config = dict(
    num_hidden_layers=22,
    hidden_size=160,
    num_attention_heads=5,
    num_key_value_heads=1,
    head_dim=32,
    intermediate_size=448,
    vocab_size=8192,
    hidden_act='swiglu',
    norm='rmsnorm',
    norm_place='pre',
    norm_eps=1e-06,
    positions='rope',
    rope_theta=10000.0,
    rope_fraction=1.0,
    qk_norm=True,
    attn_scale=0.177,
    bias='all',
    tie_word_embeddings=False,
    parallel_block=False,
    init='normal',
    init_std_qkv=0.0567,
    init_std_o=0.00855,
    init_std_up=0.0567,
    init_std_down=0.00511,
    optimizer='muon',
    learning_rate=0.0113,
    lr_mult_o=3.0,
    beta1=0.9,
    lr_head=0.0272,
    warmup_steps=0,
    schedule='cos',
    final_lr_fraction=0.03,
    batch_tokens=16384,
    max_seq_len=512,
    doc_mask=False,
    train_tokens=125500000,
    max_steps=7660,
    dataset='wikipedia_en',
)
MLP neurons of a small language model. Each row is named by its layer, matrix (gate and up: input weights) and neuron, and shows model dimensions 0-127. Each number is 128 + 32 x the weight over its row's rms, rounded and kept within 0 to 255. A neuron's up and down rows have the sign that makes its largest values positive.
Before each neuron's rows, "fires on" lists the tokens most often at its 100 highest values on Wikipedia text that the model never trained on.

fires on: ")", "\""
L2.gate254 [117 163 173 147 149  66 172 138  69  79 111 111 129 134  90  65 143 130  96 112 108  96 130 184 149  98 129 166 107 146  24  75 134 164 147 122  96 138 181 179 158 136 139 140  91  81 168  79 113  72  89 135 166 108 123 151 203 128 142 145 116 102 145 153  99 118 147 106 161  80 105 156 127 110 119 111 113 163  89 201  94 117 111 138 110  95  97 113 197 100 130 114 163 182 129 118 110 102 136 142 141 171 137 176 130 130 139 162 156 126 125 161  91 135 127 150 113 168  79 142 102 199 122 117 110 119 145 105]
L2.up254 [128 138 163 125 161 125 178 178 127 119 161  73 108 154  91  95  99  96 114  90 155 110 146 173 181  73 111 132 108 179  75  99 163 144 129 133  51 162 150 174 118 131 118 127  93  59 160 143 110  75  71 113 156  85 166 133 176 143 131 123 126 121 134  86  93 106 121 134 228  45 124 144  95 153 113  80 140 146 113 158 134 121 110 123 153 135 100 125 176  75 150 133 139 100 108 140 145 101 105 107 152 129 158 135  86 114 108 135 122  72 161 183 121 182 129 165 144 186 132 162  92 141  79  63 108 113  91 136]

fires on: "9", " century", " inv", "6", "erv", " organ"
L8.gate60 [ 79 116  94  94 130 169 158 119 142  74 153 116  92 132 107 172 137 121 139 120 161 117 133  90 117 115 177 138 120 187 110 119  92  87 115 106 120 110 169 109 108 142 116 149 204 109 123  94 145  80 129  91 149 152 159 101 105 177 133  45  86 172  90 150 131 110 162 109 147 113  89  96 119  88 127 152  94 236 125 139 120 130 113  92  67 170 198 145 117 212 139 133 118 135 119 130 144  59 143 104 173  97 109 170 144 116 135 126 126 140 136 133 120  94 169 108 129 112 143  91  92 163 119 107 111 130  55 127]
L8.up60 [ 73 135  87 100 150 105 182 140 121 118  59 120 116 108  97 137 174  85 104 112 207 139  92  98 105 176 139 153 111 130  93 138  65  70 150 133 135 105 106 121 117 116  60 110 246  99 127 115 122 137 174 114 131 157  99 159  87 113 132  96 197 129  74 112 141 117 121  79 100 117  89 132 128 111 120 113 129 157 162 104 103  96 159  92 127 128 164 111 110  80 190 108 174 140 118 109 144 101 134 137 126 162 116 126 150 114 102 162 114  89 137 123 124 142 183 136 180 117  77  97  79  64 107 102 132 131  72 101]

fires on: " Per", "or", " or", "er", "and", " Or"
L15.gate410 [133 137  89 103 113 126 142 174 131 136 136 144 125 121 183 105 120 175 144 167 118  99 104 137 181 109 130  81  97 154 125 112 102  89 135 121  81  91 140 185 131 127 124  65 159 103 127 124 169 109 127 118 133 179 176 153 138 129  74 124  85 126 126 115 127  92 165 212 118 136 147 143 113 123  70  99 118 140 195 102 111  98 123 186 118 151 166 163 148 223 167 204 152 117  94 164 150  91 139 126 179 160  77 123 127 171 160 114 149 173 114 145 174 117  97 117 101 178 108 115 186 186 123 119 154 125  60  28]
L15.up410 [112 102 145 128  81  91 140 125 136 139  99 129 117 198 152 150 110  99 127 151 171 179  88  89 151 121 107 129 122  67 114  81 110  98 121 149 113  57 156 197 150 121 158 131 165 117 148 108 113 129 138 107 118 152  56 134 134 192 111  86  84 138 164 163 113  93 160 154  99 118 144 182 186  76 133  73 173 136 181 138 103 141 104 147 156 150 111 148 105 202 163 137 157 138 121 123 136  72  99 136 145 129 156  89 143 118 158 124  95 136 117 124 154  58 134 143 132 141 120 194 124 156 106 209 134 136 127 174]

fires on: " Republican", "ly", " Democratic", " elected", " sat", "ably"
L3.gate405 [142  66  80 174 120 150 151 147 166 101 168 100 132  87 163 183  93 124 111 119  99  78 142  91 138 107  70 159 109 128  80 100 174  74 137  98 116 202 103  92  84 125 176 149 108 127 117 117 137 132 128 154  43 158 141 191 123  70 170 109 116 153 105 130  92 125 160 108 213 147  96  89  82 121  95 135 112 139 141 124  89 104 142 137 113 112 114 127 185 158  98 109 179 186 136 105  83 108 166 118 132 103 156  91  98 154 194 168 103 203  97 164 146 121  87 137 137 108 125 148 169 180 101 121 174 114  90 120]
L3.up405 [ 92 102 125 100 160 149 141 104  79 129 112 154 115 100 102 166 143  98 137 152 107  73 174 147 132 118 173 153 105 112  85  93 179 138 133 132 122 134  97 183 100 184 129  63 135  59  88 129  89 138 133 133 152 109 166 116 170  97 101 146  94 147 162  80 114 160 201 119 106  93 158 114  58 192 219 159 164 115 109  85 138  82 196 167 134 156  83 142 115  93 145 150 155 145 128 106 136 129  91 146 109 150 161 125  96 181 162 169 140 145 104 105 197 143 118 112 173 105 100 135 129 104 117 104 141 129 115 122]

fires on: "8", "6", "5", "7", "io", "9"
L9.gate47 [ 81 118 122 118  98 143  91 168 157 147 120 107 139  62 101 108 145 161  83 123 126 101  61 122 121 172  94 112 128 156 140  93 164  89 130 141 140 193 102 201 132  93 100 100 118  85 125 123 161 148 180 156 143 173 140 129 103 100 167 103 146 194  74 134 124 163 128 161 113  85 107  88 127 166  98 164  90 128 157 110  37 126 158  84  85 179 147  79  93 177 144 131 162 138 146 150 170 105 107 169 130 104  90 140 126 144 123 142 142 138 124 158 112 156 135  42 136 128 134 113  82 114 124 203 117 166  88 127]
L9.up47 [106 119  98 146 128 229 114 113 120 193  64  95 141  93 139 132 122 105 114 124 122 153 114 156 109 130 149  90 114 182 115 183 102  87 117 133 135 136 149 131  96  83 113  76 147  99 161  97 150 130 145 138 138 136 137 159 132 144 128 186  91 168 106  95 145 165 115  86 132 123 106 102 139  70 154 115  92 152 137 107 100 114 186  98  73 163 173 167 115 168 197 109 178  69 134 119 161  68 106 152 116 190 129 142  91  69 112 140 137 107 170 137 154 148  83 109 108 135 123 168  56  95 138 137 165 102 133 101]

fires on: "\"", "\",", "-"
L15.gate418 [104  82  94 125 118 191 130 107 103 127  22  94 105 170 110 128 156 109 146 128 150  89 141  69 151 125 104 121 128 176 129 111 101 117 125 116 135 108  78 182 143 180 126 114  94 160 143  96 131 167 134 113 159 123 107 139 151 120  85 208 109 128 117 114  80 122 126 166 130 146 109 133 119 164  84 145 124 125 147 115 147 171 123 131 157 156 146 158  92  44 193 136 158  85 131 166 160 128  98 145 127 128 149 170 103 150 107 187  75 138 151 201  85 100 115  91  80 168 165 191 150 151  94  89 146 164 124 136]
L15.up418 [101  91 154  81 121 118 201 150 153 145 111 117 108 156 135 129  87 144 138 117  94  77 188  50 139 148 148 131 118 146 161  85 148 158 111 118 143 126  84  77 107 119 147 104 114 122 160 142 149 129 128 123 152 169 124 110 167 144 115 127 128 105 130 180 163 129 112 101 115 145  86 193 134  79 150 115 161 164 136 114 157 157 182 220 104 138  91 158 131 116 111 150 189  81 159 186 114 109 105 102  97 176 146 129 173 123  69 169 139 134 118 150 145 110 132 106 139 130 161 147 171 159  45 117 130 135 141 199]

fires on: " near", " of", " from", " around", " at", "."
L10.gate405 [157 114 160  89 122 108 174 130 100 169 135 114 150 196  99 120 119 189 187 108 187 139 110  90 138 118 223 115 117 132  81 131 111 115 145 132 127 130 164 128 112 116 138 125 172 186 118 173 175  87  81 159  87 111 133 154 119 110 216 141 216 117  33 108  83 135 134 124 142 104  71 158 123 123  94 113 131  83 138 112 145 121  76 127 160 159 127 134 170 117 136 132 126 152  60 114  92 133 138 152 130  89  91 156 102 137  97 139 141  93 142  86 149 113 114 172  91 178  89 118  88 131 113  70 123 141 154 119]
L10.up405 [173 112 153  90 179 128 156 133 125 139 127 137 140 174  85  87 150 178 155 165 150 103 116 122 123  85 190 120 114  93  84 130 118 134 117 101 104 151 103 129 120 164 118 107 159 161  83  87 161 103  76 129 137 101 118 132 205 130 169 123 177  84  71  42 136 144 123 151 149 125  88 132 144 115 131 128 124 114 175 163  92 129  95 136 175 189 127 138  92 103 103 138 146 129 130 104  80 115 140 144 130  71  93 178 118 150 160 160 150 107 160  48 151 141 178 129 164 146  65 105 104 142 113  57 149 138 173 149]

fires on: "\"", ",", " in", ".", ")"
L17.gate420 [159 160 162  91  78 131 128 155  84  71 141 129 120 157 150 144  83 162 163 107 133 113 170  62 108 120 137 160  83 105 121  66 144  89 100 129 101 102  71  89 140  90  81 130 126 158 184 150 159 142  95 108 120 138 122 107 172 180 143 151 141 114  42 107 102 151 124 128 209 127 107 193 133 125 188 119 147 109 170 156 155 159 130  98 137 115  74 151 175 119 104 123 174  75 176  94 118 127 110 158 165 139 159 119 124 128 122 191 130  67 129  69 140 118 129 126 150 149  83 205  70 129 152 154 139 178 108 186]
L17.up420 [142 166 155 145 149 114 164 133 108 129 102 148  93 129  57 113 121 125 122 123 129 120 122  82 134 111 113 106 118 129 142  96 163  93 158 177 185 160 122 148 157 143 106 132  73 131 149 118 162 131 120 128 151 142 128 162 130 114 167 138 196  84 150  80 191  74 147 111 157 105 127 186 137  95  97  63  87  72 151 142 140 121 115 208  70 128 139 125 153 111 118 105 130  47 182 161 115 161 118  88 155 173 149 121 155 130 128 125 118 106 116  89 103 127 141  64 127  89 119 134  59 161 115 114 142 141 146  87]

fires on: " from", ".", "In", " written", " Fil", " in"
L6.gate250 [155 170 190  94 125  72 118 182 123 119 120  98 116 144 170 122 121 145 152 107 164 179 159 137 109 118 137 180 104  97 139 123  91 115  82 140 160 193 144 191 133 116  93 183 129 138  56 177 175 141  72  86 131 106  98 115 141 170 142 166 152 104  56 155 202 104  99  71 144 144  68 134 158  94 131 129 198 193 141  99  76 159 120 181 133 159 145 147 151 148 122 132 146 128 141 143 157  71 134 134 139 123 125 128 105 150 154 160 120 150 130 101 140 128 110 140 104 105 111 137  55 130 182 112 133 173 106 175]
L6.up250 [135 147 146  75 107  70 158 178 163  91 153 114  86 168 172  71 106  78  95 117 136 148  84 155 168 152 111 157  70  98  89  86  92 129  97 135 171 115 193 176 174 113 114 160 147  97  93 105 141 110  34 151 105 137  89 127 176 159 149 104 119 105  86 129 151 117 106 105 133 170  84 123 147  95 136 157 195 133 150 175 103 120 120 171 159 108 139 184 164 116  69 115 159 147 150 113  91 133 152 141 145 109 117 144 159 146 205 147 158 130 141  77 140 132 145 123  43 129 139 139  69 116 184 140 125 139 173 142]

fires on: " |", ".", "-"
L7.gate123 [ 99 121  74 135 101 116 154 147  79 125 119 169  99 157  91 132 187 214 107 113 173 101  92 127 104 170 109 168 149  98 128 150 148 110 128 153 131  84 140 130 154 134 165 104  55 142 106 114 103  99 131 179 100 176 126 130 110 157  92 117 141 121 173 166 102  75 139 146 137 113 148  84 157  78 112 172 153 108 127 139 138  98 158 118 100 103 199 111 165 128  63 167 103 123  69 138  58 117 124 111 168  85  96 121 145 156 154  97 122 170 196  99 116 160 110 161 125 106 119 161 159 112  82  70 147 182 114 141]
L7.up123 [177 182  71 147 130 133  89  61 135  97  86 115 134 111 143 130 165 123  76 102 117 127 190 137 107 119 122  80 148  90 132 154 164  85 131  88  93 134 179 108 115 144 125 101 153 139 185 162 114 128  99  88 146 131 139 173 115 177 102 104 103  70 101 104 147 178  99 105  84 175 150 135 132 119 122  47 108  96 118 182 122 131 127 133  96 128 117 123 108 130  57  48  70  79 119 186 182  89 136  87 125 104 164 126 122  89 108 134 156 119 156 102 184 148 123 128 128 121 161 115 130 188  93 165 115 119 126 135]

fires on: " |"
L6.gate309 [155 117 142 116 112 190 138 190 101 118 105 116 146 122 133 125 161 104  98 187 170 152 116 105  98 147 126 167 152  59 131 122  84 102 162 136 175 114 103 132 102  93 105 142  73 153  77 153 159 119 105  90 120 138 144 139 131 146 101  66 161  95 105 145 110 122  77  95  78 124 138 154 162 117  74 143 113  98 135  80  83  88 142 159 115 141 146 174 148 148  77 139 145 108 110 164  91  75 143 128 115  78  88 142 145  93 138 128  76 115 187  77 144 180 112 169 188  88  93 123 142 149  68  89 111 144 131 166]
L6.up309 [153 130  97 143 106 163 155 116  75  30 133 146 148 138  99  99 135 149  82  78 135 118 111 106 140 165  79 102 154 115 114  95 130 139 147  97 110 135 162 133 150 111 138 157 127 141 118 149 137 122 129 102 149 139 156 203 115 162  69 128 156 135 176 138 103  98  85 100 161 114 131 137 185 103  62 150 154 100 136  72 153 100 127 177 134 118 160 118 159 114 126 157 127 147  84 150 122 103 105  84 146  55 153 128 166 126 182 119 123 119 172  95 160 139 135 126 135 127 115  91 117 157  71 115 157 167 107 141]

fires on: " |"
L6.gate237 [ 93 132  65 126 140 160 157 143 100  91  98 110  92 132 117 115 182 139 123 119 134 115  68  68 119 113 146  90 117 133 120  95 118 107 155 129 141 121 144 163 163 142 134 176  81 164  85 116 175 150 134  99 149 161 143 171 125 152  78  88  88 106 158 139 124 114 138 101 173 141 130 144 137 116 125 142 160  87 125 129 124  77 136 214 153 114  98 168 157 115  88 156 160 143 112 127  70  95 103 129 149  99 120 115 124 159 175  83  70 105 213  91 180  70 101 106 175 128 118 158 104 193  54 105 140 159 159 143]
L6.up237 [127 148 129  93 119 133 120 169 125 112 142 115  96 203 158 157 157 136 111 127 161 103  91 130 162 140  75 184 147 135 143 129 118  96  83  82 199 137 131 125 153 135 105 120  72 133 116 159 101 124 114  91 103 121 156 150  85 167 121  72 113 164 125 152 103  99 127 135  87 166 153 152 131 106 143 111 131  81 127 141  91 113 127 185 131 121 123 161  68 163  71 134 103 175 174  93  88 122 158 205 139 113 148 134 116 151 138  75 155 113 180  51 147 145  89 115 208  97 112 140  73 154  85 118 160 165 125 217]

fires on: "l", " L", "r", "im"
L19.gate72 [157 117 173 122  99 121  86 128  87 128 125 184 138 167 134 141 127 123 114 111 128  85 158 142 142  73 112 155 148 152 109  92 151 139 131 150 170 139 141 162 137 107  85 154 164 118 160  90 178  98 107  89 127 210 147  99 104 119 160 119 132 136 106 143  89 114 106 126  95  29 110 127 156 108 137 189 211 180 135  97 125 141 116 173 115 154 140  89  92 181 147 120  98 104 205 131 181 132 114 114 123 168 179 103 113 125 119 133  91 150 112 168 181 131 147  49 132  52 127 141 149 105 166 111 130 123 150 147]
L19.up72 [174 177 140 171 123 122  74 155  96  93 133 161 141 152 134  98 125 143 165  70  84 130 157 172 180 141 157 164 122 129  90 154  69 142 100 138 143 115 179 157 129 154 146 115 118 123 127 128  83 152 128 184 125 169 123 120 118 122 103 157  81 179 154  89 177 158 189 111 133 223 181 166  81 135 116 122 109  95 132 151 165 120  77 129  81 143  96  96 240  99 118 113 167 133 185  56 118 131  98 120 166 140  98 102  93 101  95 133 134 149  78 169  92  95 164 171 108 151 102 140 105  79 143 138 172 125 101 136]

fires on: " $", " −", " +", "$"
L5.gate437 [142 110 176  91 136 125 156 180 165 169  79 138 132 139 110 114 105 142  87 188 168 109 183 130 208 183 101 158 128  82 159  84 119 154  68  88 136 134 134 179 169 146 111 120 102 116 171 149  81 103  97  59 117 109 190 122  53 181 150 122 146  58 122 163  88 124  94 147  99 119 133 109 135 134 208 120 109 237 138 115 125 123 191 111 139 122 132 144 171 127 116 133 158 131 169 150 111 111 125  80 103 132 128  98 152 131 119 114 105 135 138 118 127 200 134  80 124 141 122  45 136 123 174 134 115 156 114 115]
L5.up437 [132 118 152 131 123 104 131 159 165 168  84 114 122 145 116 139 139 145  86 134 165 116 151 105 188 160  78  87 108  63 205 110 141 111 118  58 175 141 104 169 159 135 134 203 117 133 170 134 124 114  77  87 116 147 177 115 121 166 163 124 153  86 114 109  60  79  97 201 145 107  83 161 128 112 158 140  72 126 132 128 119 166 124 120 146 125 177 103 164  59 118 127 150 146 161 100  79 101 140 115 157 128 127 113 165 111 169 148 103  66 124  74 148 200 129 119 126 135  98  86 177 137 168 137 101 118 159  82]

fires on: " $", "\\", "$", " website", " Released", " £"
L3.gate373 [102 166 152 146 143 147 132 196 151 165 144 153 113  94 142 183 152  69  87 128 132  82 153 162 136 197 123 145  96 136 122 117  86 106 128 140 148 120 154 146 142 143  89 122 131 104 107 112 105  50 127 125 126 157  90 150 102 152 154 144 147 103  94 159  99  90  27 130 145 113 108 120 176  86 167  73 110 145 154 135 145  99 109 101 147 108 128  96 136 102 149  81  94 116 179 156 102  37 142 123 150 163 140 136 139 170 141 179 132 140 189  87 129 156 164 113 137 130 130  55 143 102 127 102  57 160 127 108]
L3.up373 [ 94 164 182 175 123 158 105 150 184 129 165 168 130  91  94 179 112 114 109 147 145 130 147 180 118 132 112 146 107 133 173  73 100 137 129 140 138 126  97 129 112 100  95 137 153 109 198 115 140 106 101 124 171 143 160 158  78 162 136 106 111  91  62 118 122 107  99 136 140 137 105 136 147  88 165 101 126 180 108 104 126 142 141 135 153 110  90 154 133  85 129  68  88 113 105 186 124  65 120  96 105 129 143  68 161  97 176 143 124 126 162 121 117 134 149 114  97 148 119  51 184  63 156 125  92 117 137  98]

fires on: " in", " from"
L17.gate172 [ 94 157 103 135 125  98 155 162 130  96 162  99 155 163 101 138  84 160 155 149 119 149 168 118 136 145 124 137 132 106 137 126  49 112 142 123 161 112 165 142 136 116 122 169  91 180  54 162  92 154 111  68 148  94 104 112 145 151 105 140 184  77 180 191 155 178 143 108 110 139  84 176 106 115 114 112 126  98 123 131  92  77 147 110 161 140 132 149 127 121 124 115  94 106 155 115 169 105 143 147 173 110 114 125  93 143 163 127 121 189 153 106 123 130 158  79  63 113 148 131  99 119 117 119 118 122 146 105]
L17.up172 [112 142 116  95  92 143 132 117 152  92 129  78  88 161 139 142 127 142 105 140 109 199 126 139 120 135 137 109 136 188 113  92 109 122 152 131 139 109 151 160  87 160 129 108 153 114 152 150 185 116  83 104  96 112 122 189 134 153 164 125 113 190 166 154 108 154 160  77  86 127 131  67 105  68  84 116 111 165 127 156  94 158 107 149 186 205 132 148 152 142 151 101 125 107 125  82  94 127  89 128  80  90 163  66 154 151 130 141  87 109 114 133 123 142 132 128 104 137 118 159 139 162 117 122 226 133  91 159]

fires on: "field", "au", "ison", " /", "ain", "stone"
L4.gate44 [137 127 166 164 156 154 136 118 166 141 125 121  71 154  56 101 160  87 112 123 135 158 115 154 180 103 124  77  92  61 132 135 197 124  97 153 145 157 189 198 157 117  93 154 110 158  66 159 134 103 114  99 145 124 167 141 132  85 134 121  91  93 128 115  73 128 130 118 174 105 160 164 226  90 111 119 131  68 136 147 126 104 121 134 160 156  64  89 135 109 135  43 140 140 108 125  87 142 149 102 141 143 119 132 122 130 163 147 111 195 102 134  98  79 122 115  75 137 107 136 129  66 105 119 137 119 141  75]
L4.up44 [142  38 130 144 138 149 162 103 144  85  89 215 145 126 165 194 121 156 151 120 121 169 146 153 167  92 118  57 117 135 125  95 171  96 139 145 128  94  81 117  88 141 156  72 102 110 143 158 106 139 125 175 166 102  81 152  81 182 155 120 121 198  88 145 144 135  83 109 147 147 146  82 143 135  99 132 104 161  93 121 132 171  46 130 130 120 171 136  88 152 114 123 133 172 158 141 117 143 145 138 149 133 133 133 125 108 115 116  93 155 190  95 145 148  60 112 123 104 122 151  96 150 127  90 124 118  91 171]

fires on: " end", "son", "ison", "field", "ail", "eman"
L4.gate289 [ 95 129  91 190 156 133 161 124 106  71  83 150 125 139 122 186 142 151 116 141 111 125 151  85 134  52 108 177  83 172 183 124 106 170  55  76 154 153 131 117 138 115 135 141 144 108 142 100 155 131 108 114 162  64 176 131 156 108 127 135  86 117 163  87 105 124 177 144 126  92 104 153 131 103  85 133 148  61 170 187 144 110 112 123 113 137 108 157  97 179 164  97 139 154 158  83 111 165 126 119 127 142 132 157 112 139 109 136 131 166 149 161 109  79 129 104 124 167 149 138 143 112 134 192  67 165 121  49]
L4.up289 [ 91 149 150 159  89 125 136  99 152  91  86 138  56 140 135 130 117 177 191 121 113 135 129  83 111 143 101 109 124  91 121 114 137 167 123 118  93 133  83 142 131  87 146  91  95 104 105 111 145 119 123 177 120  72 144 109 132 155 153 143 133 110 141 161  75 173 136 185 127 159 172 127 183 130 139 187 155 106 110 149 159 147  79 137 110 123 141 133  84 120 157 109 115 121 128 126  50 180 124 162 159 108 176 192 160 115  98 142 182 125 202 124 111 109 172 110 107 170 147 107  88  96 204 109 186 106 133 115]

fires on: " D", "h", " R", " L", "r", " d"
L17.gate199 [148  86 113 116  92  92 181 130 134 110 146 122 164 179 167 134 164 131 158 137 103 114 150 146 194 105 142 113  99 139  91 104 154 161 175 145 185 140 130  96 176 111 103  83 156 145 192 132 127 109 139 102 107 122 109 162 111 104  40  97 118  89 149 138 173 179  78 135 142 117  90 116 105  55  89 168 142 120 124 119 162  79 174 109 156 208 130 127 133  92 109 109 149 100 174 151 135 101 213 135 110 136 188 140  91 115 143 148 146 119 165 133 150 131 115  85  76 120 179 120 135 128 123 111 141 127 206 171]
L17.up199 [152  85 151 128  87 111 136 163  90 142 113 178 144 148 163 105 140 137 101 118 125  45 201 106 125 125 133 171 142 172 110 109  97 119  94 147 163 123 143 141 141 138 113  56 166 116 129 129 166 108 124 141 126 127 188 133 153 133 126 147 173 155 126 170 164 145 118 108 108 108 158 154 169 121 111 159 130 154 141 119 149 204 175  87 174 141 133  84 181 127  77 148 132  84 134  44 103 185 108 106 187 123 133  70 185  94 111 126 180 177 147 112 142 129 159 166  99 110  82  51  55 108 116  55 140 144 146 146]

fires on: "\""
L6.gate364 [ 99 113 142 116 116 102 152 106 108 100  99 114 124 153 126 175 118 117 106 160 183  83 130  84 179 149 188 112  95 125  90 148 112 155 135 136 107 206 128 159 109  88  89 121 124 203 130  85 174 123  84 120 126  85 107 115 167  96 159 170 158  85 125 104 134 147 123 193 235  68  75 176 162 170 114 118 127 170 156 124  91 181 127 142 119  90 135  76 149 142 159 113 123  70 119 179 118 136 112 115  99 146  95 156  94 122 145 158 126 150 172  97 139 132 135 122 137 130 147 146 121 194  79  55 133 151 161 118]
L6.up364 [156 103 128 145 123 130 154 135  85 129 102  80 123 174 115 117  74 135 147 154  45 119 130 133 138 171 144  84 126 159  59 128 145 180  68  89  75 137  97  74 114 100  76  54 132 140 163  55 134 116  81  90 188 153 114  66 199 171 109 109 119 135 146 106  80 196 126 184 158  90  65 110 120 171 136 154 150 149 156 120 162 134 116  83  93 103 110 164 154 100 102 127 128 103 129 144 138 111 141 112 145 134 115 163 146 159 132 147 124 124  63 130 131 117 136 145 143 120 199 166 126 104  90  95 118 118 124 155]

fires on: ")", "\"", "\")"
L9.gate46 [100  87 155  89 180 145 172  98 140 134 114 142 134 165  60 108 139 171 124 136 165  87  86 159 122 142 172 117 124 118  80 107  68  89 176 150  87 169 121 143 101 112  49  87 143  72 157 119 112 117 149 128 136 130 143  96 131 103 145 146 157 191 164 116 171 117 118 199 161 112  72 166 133 107  83  83 106 100 145 131 101 159 151 112 117 131 109 178  89 125 154 129 182 103 145 138 140 126 114 102 144 102 172 124 146 118 122 137  72  29 138 154  90  91 141 103 126 104 147 133 113  64 112  79 130 148 192 120]
L9.up46 [170 171  74  97 159  88 135 111  90  73  82 125 156 177 127 152 130 107 140 156  87  72  97 139 118 113 132 115 155 146 131 134 119 157 174 137  86 108 142  55 160  41 127  81  96 101 132  62 143 133 121 106 120 110 115  84 174 139 116 168  60  85  86 127 138 130 100 137 103 118 170 130 102 168 125 145 119 137 136  93  99 125 112 148 155 123 173 140 150 107  83 146 188 141 114  94  89 130 150 134  92 120 151  95 134 180 120 101 137  97 119 147 109  82  85  85 151 126 189 196 161 145  97 114  70  98 115 153]

fires on: " of", " (", " in", ",", " between", " around"
L17.gate90 [116 132 112  89  98  92 142 152 146  90 130 103 134  78  89 137 122 184 177 159 133 107 135  59 116  85 215 180  82 155 131  70  91  98 137 139 114  84 126 143 125 101 146 128 155 164 109 109 110 126 137  67 132 166  95 143 109  97 145 138 140  94 119 162 140 112 105 120 183  65 104 155 150 137  81 120 142  64 139 145 176 140 171 110 143 104 139  90 107 119 128 179 201 101 149 110 138 126 132  87 134 133 145 157 125 114 140 106  58  55 142 121 162 109 128 104 218  90 122 107  67 129 166 123 102 176 110 124]
L17.up90 [111 112 107 156  87  81 184 118 130 107  92  87  87  90 115 110  96 115 140 155 138 195 163 114 118 111  89  75  21 104 124 117 157  70 103 132  98 122 101 150 106 134 135 109 121 163 154 124 146 123 116 180 114 123 113 175 191 115 154 115 195 117  34 161 103 112 126 136 172 103 120 137 178 126 144  95 117 119 114 171 112 108 158 175 133 138 115 198 109 100 158 112 145 125  86 131 136 149 124  85 111 154 158 155 157 131 138  91 128 127 143 169 114 160 158 122 125 104 120 150 115  86 145 151 164 137 116 155]

fires on: " of", "id", "ch", "ached", "ft"
L11.gate218 [ 80 168 175 132  65  63 172  85  91 135 171 132 153 148 135 132 141 120 135 145  36 146 141  98 136  89 172  89 138  83  97 119 130 154  87  83 150  77 108 133 108 140 140 148 115 186 144 104 119 176 146 192 192 168 107 168 121 134 137  76 101 138  95 135 112 157 107 175 191  86 174 157  85 138 143 188 138  67  95  69 147 110  70 157 130 154 135 118 152 121  98 124 124 137 135 137  87 174 108 116 133 109 154 106 105 149 123 141 129 151  89  94 112 127 148  95 154 196 119 146 166 126  78  96 120 186 100 147]
L11.up218 [127 156 138 152 143 104 101 113 144 122 120 176 192  93 124 117 108 185 209 114 148 112 200 133 110  84 115 146 118 117 149  90 123 191 169 125  94 134 159 118 150 170 118 155 110 193 208 156 143 125 144 135 159 120 157 125 144 127 140 148 163 137 117 197 142 180 168 182 142 139 107 134 159 143 144 107 135  93  60 110 164 112 117 155 111 129 137 103 150  79  98 159  91 159  95  95 110 160  99 116  88 122 186 111 111 129 113 117 123  97 165 103  85 142 132 119  77 164 137 154 134  38 102  93 116  66 181 152]

fires on: ".", " ", ",", " what"
L14.gate167 [192 152 161 170 124  51 166 162 182 107 117 153 148 124 102 147 167 141 152 117 153  83 165 140 122 105 145 128  99 140 126 177 151  99 117 128 106 154 133  94 203 104 171 113  80 140 136 117 172  97 118 159 116 106 134 126 146 112 117 117 185 125 103 148 155  92 130 116 171 156 135 133  94  61  70 137 130 151 155 161 153 107 136 105 130  74 125 119 164  72 107 110 141  98 112 135 106 101 195 100 112 102 152 181  58 125 152 146 183 101 190 119 105 157 131  92 118 198 136 103 143 110  59  72 122 159  92 129]
L14.up167 [171 170 136 177 183 116 104  53 149  91 146 109 144 116  82 103 150 113  86 149 183  62 146 121 143  84 110 102  81 119 157  97 118 126  79 108  70 156 105 100 159 175 129 125 155 120 128 137 142  86 127 129  92 177 119 145 101 130  76 124 225 154  91 175  71 150  76 179 123  69 138 161 130  87 141 100 139  72 155 170 101 117 144 176 123 158 139  81 112 169 106  85 155 103 148 158 108 140 166 100 101 122 149 130 144 142 176 151 112 156 122 142 104 128 136  91 111 134  62 108 145 129 112 109 112 110 147 170]

fires on: " ass", "ass", "9", " Website", " of", " Ass"
L10.gate204 [139 142 150 109 107 145 127 138 192 100 157 125  87 205  80 170 117 164 165  83 166 152 123 101  84 123 171 115 137 127 145 115 141 107 169 153 164 120 162  91 119  83 122 173  98 100 153 180 152  88 103 108 146 136 127 141 175 130 129 112 108 170  80  85 185 206 103 169 160 166 121 125 134  78 123 105 117 179 177 163 164  99 168 169 124 163 133  87 134 167 132 141 159 121 107 111 210 129 121 130 106 136 140 124  85  67 154 136 104 102  85 170 132 168 154 102 100  73  86 154 181 131 155 130 156 121  70 139]
L10.up204 [129 106 141 137 124 121 114  89 147 118 228 113 112 123  82 160  77 114 146 121 142  99 124 100 137 162 132  84 114  94 157 122 116 128 140 191 185  92 116 191 136 113 106 203 153 124 145 181 161  73 131 122 117 119 125 136 125 126 133 131 158 131 115 167 141 161 100 147 116 105 154  84 161 119 119 135 126 115 106 137 175 146 115 179 180 141 129 111 184 129 165 184  96  69  93 110  94 170 127 124 159  98 113 158 185  77 153 138 131  51 114  88 137  84 102  83 121 110  76  76 124  71 158 110 215 147 112 161]